From a checkpoint of a small transformer trained on Wikipedia.
Size: 12 layers, width 256, 8 heads of 64, MLP 1024 tanh GELU.
Architecture: LayerNorm before each block, learned positions, biases, untied embeddings.
Training: a variant of Adam for these matrices, 737M tokens, 5623 steps.
MLP neurons of a small language model. Each row is named by its layer, matrix (up: input weights) and neuron, and shows model dimensions 144-239. Each number is 500 + 50 x the weight over its row's rms, rounded and kept within 0 to 999. Numbers have three digits each.
A block is one neuron, or neurons of one layer that tend to fire together. After each block is what it responds to, as a language model described it from the Wikipedia text at the highest values.

L9.up54:543501447568481513588458441496526501479427480454496520473508508543500519608463455421496507540472522479498494538501414444577485536513556441476548469410412535475561487505597483474470536525535504542400524494425537497549583454507512567529512473435475494438500511554531404440448493534490457551
L9.up602:595516459488479397548440483468466468431498492465498510516528447508541492432446507445478485521498595478486398515470564575527506480557507477519486464506490487475539533552428458501459525437412501477348496487530524550576578462504493536454470544533507470491663483538570514475496470456492489553
L9.up743:533559562443408518547578495511500530524604420403514561489490564555498497493516514439503444479502482431524485554549518564580466517601416427569485492460559437509486501508535475559499546561502536463413488438480463559481486576456526538547453499515503472435561455484514509524419505552477473449
L9.up955:436535576559419481443477518484486512458529517519510435512418493467502451505498492580543529537555576406443511531528475530509505478450594458502502596508533543497553559466543411454401513510444555465485505480491497620469507448549407527618563515454549532492541446547526444521536549493461568474
Description: The opening pipe cell of a new table row after a line break, usually just before a rank number (6, 7); more weakly, word-final suffixes like -ed and -ers.

L9.up49:508515442472491461514453513516525486535479568384505568538477527422498544566564576514399528453535505441575546556463463587480433523508542521471423458460513501478589466415371539496525476501500493449554605464510460499511521462657587607561446493538492538415455535449471521509610556485549443441
L9.up139:422523556494502518409499460383497498498573619530499517470551449434541473506528473564627556553523537571532414567442461463445416519405521371555445497504400518434502580469503518501509471473438594528491599473456455581516475460500467515493440453547500515411554477437423458516492555485444412519
L9.up179:456494483577452512545501454467598579479535522415453535478488443364507464545638544571493495478567560501521466517473515553521474478532508521509447351523508488560584491479498486642410552446574573563492499473627428464556553509518460567485468600529512528438510547526459516469473621567431462528
L9.up646:433479567575438541458459411435507452584427460459520529446574476539552541500496448624561530492587517531519539509487574429503478484502519503479470534510441499531630445537461483532486566506493559404442521537515522504485509498554516482420451513540628410450435493443500568524452534469462485471
Description: Short word-piece tokens in the middle of a longer word, after its opening piece, such as i in apprec-i-ation, am in Excl-am-ation, ell in canc-ell-ed.

L2.up533:483565440548484536531452493460455496439490540501512560595553422545470402484367418462442515499475516506533402486459496494440544512525615459544428558432492504572433497498496435440521541552460481430516552557521446490478560477413411535369511520500585536549617505533468410534508498570484422548
Description: Mostly opening pieces of longer words, such as appear(ances), Dec(ember), div(isions), and infobox field labels like "- Died:" and "- Release:".

L9.up285:499553547492556488468496485506527518575440495473505532496518510471524525475647545474443524610532501499505416508501537555513418470459506524456489466528470592449539417529518528534548468440482513425519491493500488429520575535468441480506460423545495510508532539461482450454535540512480540453
L9.up419:544413559491503474468561569500534442488519467470531478527516493449531551524618483486561548514480498561519432467449434462552376549501568508584513486543543513466461298498413401525507526488502633414465435442457404436584528428500457476450534526614448510457522473575449476469506510457491409464
L9.up843:614479549532498561604484499538473508565497560530544534431525492495480477505534462551534523556492453472475504434430475560486470559463574574469480404431459539563462508668579469520480504590518531384534490489442478521442506533520504488460537375505563501462455524497506468466484460539485424532
L9.up971:532483515445567525543508486563502518635443534552449491483483491456455457506478582530475512540512421538511519457432504583538465517457508491530475456543486477511607470544612391488439503554503600467499432467486500490474584551516394428474474573481430508504499417531564475458550557552521443498
Description: Words ending an introductory phrase before a comma or period in narrative prose: sentence-initial However, year endings (2'020'), election, season, surgery.

L8.up8:506494555520497574508551592525481371514438493544499457526561512488502482493508539448511529505530558531554445508430425436469529533496608444569459465491509551503531454571474322534450498568437467484429473404509541451578567575488519531521455505479554462509574496495456558534558493518449487458
L8.up523:496510484407459504554474591505467462536457496507490509416559494503511544425620503484490482603462460421414492540510516540417469428521538398541417516514464533545553446448519439552513545456478503455459448541574519513540554511451443553499523456551496439494498539594500511450503489538499436464
L8.up686:516508540528513481449491504551466518494549587591509441440524431463504529458568478490537488578482578500501546506491489470538467572516493442591442338446491572461558534552576450472452524530527595432535447436462479411475469453458416522460447530515510487464516520529489487466522471480484388566
L8.up863:493569464526505598520471534531485538468570558511502404499435364542511533529607471405501557556560529524551534552473511578618493477577427417520486480469503465482507417476437522480530557533494479509452509359581457484622492519543548532429597459585525446534517519524519450409455535549518427435
Description: Final piece of a league, season or team name in athlete biographies, such as 2012–13 season, NHL, PDC, Atlantic League; also final pieces of acronyms, years and closing brackets elsewhere.

L2.up515:475481478499466457488458573604470481538633445525521405476515499505559438510537476523590512561495523497493489573409440532539403517493450480592413492473521508499525498543535422539543492489500534603492513502504467520523573540429440574484462698510492452556469554560459471461490460511505484562
Description: Word-piece fragments such as de starting deals, deep, dead, uel in Manuel and Samuel, or ond in diamond and Gondor, plus the word of after nouns.

L8.up188:560511469622467500508495484496535516523550436577546465532493532440598401466431528521600467553489501520601394613402438465410495471514520507521466611530487518539551563555513541519415462474438582561502608499534546486485555504475434528516489530500522473474572537535506578547441484496397479508
L8.up454:521550393508349553512459422525529486536526403487392494483544493475522423529473605486446499560475539407470537468507501466577459499476454470424555477538510552518592477629464449530499514604402467552544585504521473589544535455563532478448497441480516497429498453465592499535485506589463495467
L8.up472:507555425464502469544549511469562433555524530542589573415486367457564545479566498500543492573511507526483509542529544516496407503454613543592469451491499452427535567463541467564488456541381483498425466486486418597482437565605504465491505434534597554485457506478550519510493514453460399463
L8.up944:513499435592478473511515527531575436504537494431486501435451500514565449499525535464550540505542541499510437517505512473578394462594603511571613522392536510521478543624581498473565469519480502574444475404483439512503586483604443580517481410476571533547510485495584450474466486500522467494
Description: Leading pipe that opens a new numbered row in ranking tables (| 5 | Crusaders), plus mid-word pieces and hyphens in compounds (COVID-19, Filipescu-Vulpea).

L8.up15:480464541511422452534600378501455460605576491478507549531561470438577457501640559516560511473578520558459389504452540504541449483425470465472499591557485479532469561489538485585520554495477520515462554409609432591503496565489485497521449594498545546522589569475562580501427591437433451526
L8.up18:367535438488456504434560417377581515505476470434447519503539453494566520507581469514563542439422555477536471536392486528509466529558530505487443573648544531625473511464472532484460439495439558434503577473580508539511475496536434490567442553494594542526509498483539545450546546518436525438
L8.up106:467425596563421497475476486506540559522550497584447449493574437472516490460473463488528578480487457478608540466506464508535500554509528489527453489497432560477516521533532466502574473525497545473547524578615439454480561381518486386540532550484496514429642501420580540523485483498463502471
L8.up834:529575513404445504524513541538579548434552514488486554502637509477592420499459508506424488468498527525546457500487475341530457507543532477512533553516524535532530567460442455500459519440472615561458520453504517541439480494465560551478517569516569515441578547419476611403535482529464572439
Description: Short second word pieces right after an initial letter, mostly c or C, in split names and words, e.g. Ec-u-ador, C-ost-a Rica, c-al-culated.

L2.up15:657446428531454493548501474588575493515495499389483487531534534497594464532471443502474498511478510523524525407525420483548467473460468444459464466491462510602432517533499349485558482532545463498470537511526482442468575505447516460510592457518534516469425552474448478445592505424367453487
Description: Hyphens in lists, ISBNs, number ranges and double surnames, plus a capital B piece opening split names (Bianca, Bengal), and mid-word pieces.